Part of a small language model's weights: 10 layers, width 160.
MLP neurons of a small language model. Each row is named by its layer, matrix (gate and up: input weights) and neuron, and shows model dimensions 16-79. Each number is 200 + 20 x the weight over its row's rms, rounded and kept within 0 to 999. A neuron's up and down rows have the sign that makes its largest values positive.
After each neuron's rows, "fires after" lists the tokens most often just before its 100 highest values on Wikipedia text that the model never trained on.

L3.gate251,179,210,224,236,170,234,169,170,178,194,215,234,221,250,254,177,211,170,192,205,214,194,161,193,186,201,168,204,245,198,203,183,181,174,210,183,230,207,211,188,164,232,219,205,192,175,186,206,195,181,189,197,195,196,169,190,217,244,203,186,232,196,248,186
L3.up251,221,215,187,237,209,197,219,216,219,199,215,207,199,209,206,187,167,188,177,194,175,184,210,193,209,218,218,200,212,183,196,205,207,200,185,212,174,222,226,179,195,243,205,184,185,186,189,229,223,222,183,216,210,212,239,219,166,184,181,166,196,236,221,166
fires after: "\n"

L4.gate547,167,213,231,203,184,183,224,208,200,208,192,183,214,241,216,192,236,224,225,224,207,233,225,218,204,157,191,165,227,169,190,206,214,168,226,209,200,195,160,196,162,189,220,168,179,185,205,191,240,231,201,168,200,204,164,177,214,204,185,218,184,211,223,194
L4.up547,204,199,195,219,221,192,223,182,193,225,166,215,227,186,196,214,210,218,210,201,174,206,228,234,210,185,221,194,215,215,227,195,227,204,204,233,212,188,216,213,168,199,184,217,204,186,184,207,217,227,213,234,202,186,184,192,215,189,215,216,192,220,224,206
fires after: "\n", "=", " ="

L4.gate260,178,221,215,178,206,187,168,205,194,203,215,245,211,204,219,197,178,164,183,200,220,186,215,196,201,209,201,190,254,221,208,211,224,204,219,213,217,160,202,170,176,217,205,198,196,243,228,221,181,186,182,196,209,180,210,209,185,215,208,194,171,204,188,168
L4.up260,171,248,202,235,195,179,225,166,185,174,224,204,194,179,183,241,157,200,218,156,220,204,189,217,196,223,196,224,247,185,240,188,243,195,196,207,197,208,169,229,218,192,190,195,209,215,176,215,184,180,224,198,219,208,193,214,197,204,210,209,178,211,203,182
fires after: " 0", " 1", " 2", " 5", " 4", " 3"

L4.gate256,228,190,176,213,199,199,212,190,193,229,250,197,228,170,205,187,198,224,210,199,228,186,210,200,191,207,218,179,210,232,191,203,194,186,215,182,211,180,211,227,207,228,223,213,212,194,163,227,221,188,200,172,200,244,217,175,204,164,197,242,200,222,217,200
L4.up256,207,195,207,202,191,189,254,219,180,181,241,172,222,176,179,219,217,212,183,204,206,155,236,168,191,233,191,162,178,186,212,223,197,217,155,209,210,169,234,187,184,223,208,186,215,189,216,214,229,241,172,218,236,226,226,197,192,207,212,202,217,179,216,185
fires after: "19", " 18", "18", " in", "\n"

L6.gate210,198,189,241,172,201,151,221,172,180,203,214,183,206,203,154,206,188,216,199,172,209,216,200,190,197,205,237,200,179,214,223,232,212,179,206,187,198,230,214,184,196,184,175,209,208,196,170,221,187,231,199,182,227,193,209,173,188,188,176,229,186,222,210,184
L6.up210,222,181,193,222,183,197,189,214,181,183,199,154,237,164,180,187,154,200,224,196,177,171,196,177,187,181,210,191,191,198,202,178,205,199,186,207,193,166,180,233,159,220,210,207,185,195,220,222,240,177,205,203,197,218,206,210,199,228,188,193,198,192,175,196
fires after: "-", "–", " |", " ±"

L4.gate210,161,204,229,229,213,204,211,165,191,205,184,206,210,193,203,163,191,186,233,191,227,198,198,182,219,210,164,180,208,222,202,218,193,211,183,172,234,190,198,190,229,186,156,212,244,210,214,209,211,164,192,191,227,194,210,197,211,188,196,196,225,219,204,215
L4.up210,192,192,196,204,195,197,216,206,214,227,206,191,230,162,194,216,199,180,201,240,203,232,189,182,165,180,210,222,178,211,234,196,250,214,182,187,184,244,211,221,165,204,220,209,191,188,196,216,189,220,179,215,254,193,225,205,204,172,198,207,165,205,207,211
fires after: "–", "S", "19", ".", "  "

L4.gate353,152,211,168,173,231,186,197,218,173,181,204,175,231,203,225,192,199,195,196,203,212,199,240,201,204,230,229,217,209,219,218,190,206,179,214,187,251,179,197,156,235,233,204,185,182,206,174,229,196,205,207,195,206,182,202,177,195,196,210,199,194,201,198,173
L4.up353,197,202,226,214,197,216,180,180,185,179,204,179,161,200,193,193,236,192,216,191,218,176,186,212,247,251,188,207,198,237,215,208,215,171,197,184,192,178,190,222,193,177,162,200,168,217,226,209,204,184,195,217,195,168,205,171,194,221,203,182,199,175,168,200
fires after: " 0", " 1", " 2", " 3", " 4", " 11"

L4.gate319,170,215,167,200,237,194,147,239,217,182,187,212,218,249,232,185,225,217,179,201,194,209,202,170,212,256,210,185,215,225,201,238,206,201,211,195,216,201,201,174,198,195,209,211,170,240,194,229,206,164,210,225,242,196,214,170,208,198,201,178,193,170,198,203
L4.up319,145,236,208,187,216,219,161,229,216,177,206,215,220,212,180,207,224,228,166,212,207,211,190,174,223,239,194,202,182,216,203,212,253,209,221,211,190,192,198,190,192,178,211,210,188,224,212,238,197,170,218,215,229,200,219,179,180,212,223,183,203,185,197,182
fires after: " 0", " 1", " 2", " 3"

L3.gate595,205,184,211,213,189,211,202,178,224,206,183,181,175,178,213,201,210,173,199,190,179,157,219,203,190,196,213,195,217,191,186,201,223,224,194,215,229,224,229,185,211,211,194,195,194,151,200,205,177,197,209,200,200,176,236,209,196,205,174,185,179,205,164,212
L3.up595,178,185,210,215,212,188,168,204,207,203,209,185,204,190,199,205,213,190,191,168,212,194,218,181,182,214,223,182,213,199,215,187,223,235,218,201,210,232,236,218,197,182,212,186,181,173,218,211,184,233,210,202,213,196,232,220,187,177,196,187,196,184,179,187
fires after: " (", "G", "Z", "A", "C", "U"

L6.gate609,196,181,202,224,210,220,180,207,220,177,198,186,203,226,188,187,212,187,186,214,186,204,189,227,178,188,182,179,198,194,232,209,210,226,197,222,182,187,201,212,193,190,184,188,175,182,223,215,257,189,214,197,191,232,218,219,149,197,178,228,219,203,234,240
L6.up609,186,226,198,211,197,224,170,218,203,189,214,195,224,204,200,210,240,227,154,205,212,216,223,186,192,177,216,215,198,223,248,177,225,202,192,197,204,182,208,196,185,218,234,170,228,179,197,196,183,179,196,238,192,211,216,197,227,226,210,192,210,230,220,220
fires after: "=", " 2", " O", "O", " 3", " ="

L3.gate46,204,191,168,177,176,205,209,208,210,184,199,205,200,203,206,235,163,225,205,235,220,188,196,236,231,224,192,210,234,199,222,201,190,182,211,187,195,203,204,148,229,177,205,170,191,221,202,231,218,198,192,220,195,222,197,222,176,180,216,198,208,193,192,212
L3.up46,195,208,209,174,194,203,181,196,205,194,223,162,221,198,182,222,172,218,185,214,218,203,211,203,187,206,192,201,182,201,212,211,197,174,235,195,164,229,199,177,190,228,234,135,186,196,153,211,223,190,158,186,191,176,197,197,213,201,197,217,167,227,206,232
fires after: " 3", " 4", " 2", " Released", " 5", " 10"

L6.gate469,230,168,212,226,267,192,187,210,189,203,178,211,181,214,227,207,186,205,193,213,195,165,170,196,203,200,236,191,234,198,212,212,209,185,215,215,162,199,194,207,232,237,203,179,238,203,199,183,211,227,191,215,217,199,213,208,240,209,172,212,221,201,186,239
L6.up469,190,145,171,225,190,189,197,159,216,194,175,205,179,160,187,205,218,188,183,176,184,205,179,206,228,200,250,193,180,214,206,181,218,210,169,215,192,207,191,188,185,205,178,235,178,203,202,184,190,210,192,222,205,208,171,206,167,180,219,178,167,226,179,218
fires after: ",", " in", " North", " South", " New"

L6.gate520,190,220,196,225,223,205,172,201,204,187,163,175,159,227,200,183,200,209,182,224,215,189,205,184,155,199,201,198,163,185,218,224,226,181,220,190,146,209,201,204,187,178,222,210,192,182,207,194,195,177,202,190,204,191,216,190,216,184,176,225,188,169,182,216
L6.up520,208,196,204,210,194,209,200,152,181,204,213,172,203,153,179,215,165,185,180,207,202,193,201,224,200,207,229,206,182,171,205,185,213,210,198,241,195,204,175,197,220,186,196,181,210,175,214,217,202,169,215,203,165,196,199,191,180,210,210,203,231,200,199,204
fires after: " |", ",", " 3"

L6.gate564,163,197,208,195,195,178,173,193,173,197,228,198,182,210,210,201,197,203,197,198,193,189,185,131,200,201,196,203,197,205,191,200,216,239,190,208,193,163,175,188,188,166,196,195,185,243,189,231,152,263,182,199,167,214,190,185,204,183,185,231,218,195,177,222
L6.up564,248,177,218,210,202,160,161,177,172,209,195,189,221,155,185,191,228,198,200,174,214,158,181,190,204,200,199,214,200,185,202,175,237,219,176,204,205,204,164,218,202,223,196,185,183,213,199,225,204,205,216,159,165,210,217,203,173,208,211,215,198,230,198,206
fires after: ",", " 2", " 1", "=", " the"

L4.gate174,197,210,158,246,226,135,142,201,177,207,175,224,218,163,221,167,180,191,196,195,185,201,219,182,227,192,168,198,178,235,203,212,220,194,209,169,227,198,170,242,167,169,204,206,211,197,218,201,220,163,179,190,233,207,198,178,197,194,212,187,210,204,201,190
L4.up174,181,197,191,167,199,240,196,209,208,179,192,175,204,185,171,224,186,199,196,220,201,206,228,208,212,205,214,186,187,189,234,200,197,169,186,213,226,183,189,220,198,207,197,188,176,207,223,214,223,218,195,207,222,216,178,179,211,168,220,201,191,192,208,168
fires after: "  ", ".", "′", "5"

L4.gate359,155,224,196,215,192,220,181,188,225,217,188,208,170,216,223,200,163,163,184,173,196,218,204,181,229,225,175,242,200,192,170,209,216,234,201,179,218,184,200,207,204,192,206,246,193,221,196,183,191,189,186,195,203,206,186,191,172,218,211,168,169,219,181,223
L4.up359,207,251,217,218,169,195,175,190,190,174,205,211,178,171,191,225,238,215,183,194,168,214,204,215,195,218,168,175,206,214,226,212,226,208,213,184,209,201,179,240,213,192,227,178,170,161,178,194,201,199,183,240,223,161,174,212,196,232,202,201,208,178,221,213
fires after: " |", "|", "or", " 0", " 1"

L4.gate534,235,213,206,207,192,182,210,179,233,195,195,203,252,190,207,173,235,233,233,192,248,219,198,207,205,238,201,175,227,225,189,194,199,208,214,187,225,222,172,203,205,170,200,212,194,207,207,215,187,200,198,205,195,216,185,200,215,149,195,193,228,204,220,209
L4.up534,174,180,203,203,197,163,212,237,199,194,205,191,206,182,232,219,173,252,217,200,231,208,252,183,224,210,201,150,187,224,227,213,204,211,219,174,172,202,207,200,182,182,213,220,226,197,196,206,243,203,183,195,227,205,192,179,191,218,198,207,197,207,152,214
fires after: "  ", ",", "19"

L3.gate517,202,192,188,238,194,209,186,247,189,193,204,208,229,197,223,191,181,186,197,198,205,219,214,194,218,181,205,215,213,204,168,194,183,223,235,209,190,233,225,196,182,164,251,208,224,198,220,195,196,194,156,220,169,186,231,206,204,170,160,191,213,202,216,190
L3.up517,192,187,169,206,200,207,170,220,184,195,194,192,226,219,226,188,169,206,208,180,205,220,215,153,210,176,195,227,216,191,167,232,187,232,233,220,187,231,218,201,169,187,226,185,262,205,219,185,216,195,183,174,193,188,182,198,205,166,181,213,203,212,199,186
fires after: ",", "s", " track", " Liberal", "T"

L4.gate172,196,217,221,176,209,191,199,192,199,173,210,203,214,177,227,191,159,208,203,192,208,207,181,239,225,227,192,188,186,227,218,216,211,198,210,185,230,204,232,182,182,175,201,189,150,223,207,213,202,213,171,195,194,189,167,158,169,191,172,220,200,184,210,177
L4.up172,189,197,212,217,211,187,218,195,209,188,208,180,197,172,181,201,186,192,194,181,232,188,217,217,201,237,185,201,217,193,224,218,188,179,203,201,225,170,184,177,207,197,194,201,190,226,193,223,172,227,190,194,238,239,210,170,191,208,229,231,196,187,190,162
fires after: " 0", "  ", " 1", " —", " 2"

L3.gate356,187,226,219,193,200,192,211,177,200,175,228,208,227,194,209,150,176,175,186,211,180,170,167,204,207,193,219,201,217,183,183,210,209,209,234,180,189,187,221,192,172,197,245,212,224,215,208,216,218,221,173,190,151,183,246,220,191,217,180,204,173,199,162,191
L3.up356,238,200,212,199,183,217,227,171,195,189,218,199,225,216,196,199,185,199,161,175,198,185,186,207,178,194,243,213,176,219,157,197,214,204,195,210,228,195,225,252,179,214,208,200,214,190,170,187,181,224,182,182,185,136,209,206,177,207,203,223,199,198,218,194
fires after: ",", "\n\n", "T", " C"

L4.gate171,181,190,190,232,229,215,207,176,211,206,206,219,189,183,208,211,183,195,180,204,200,162,185,201,212,204,200,216,198,215,209,236,218,187,234,189,205,178,214,200,219,172,209,168,207,222,215,225,224,158,200,207,205,191,186,132,208,161,178,205,221,189,198,208
L4.up171,191,217,192,169,218,185,174,223,189,182,179,177,220,196,190,233,193,186,197,215,200,209,250,196,195,227,175,212,223,222,197,173,202,238,179,203,199,241,187,206,175,223,219,210,205,201,213,221,202,216,184,235,242,209,181,199,225,162,190,211,171,181,180,165
fires after: ".", "  ", "%"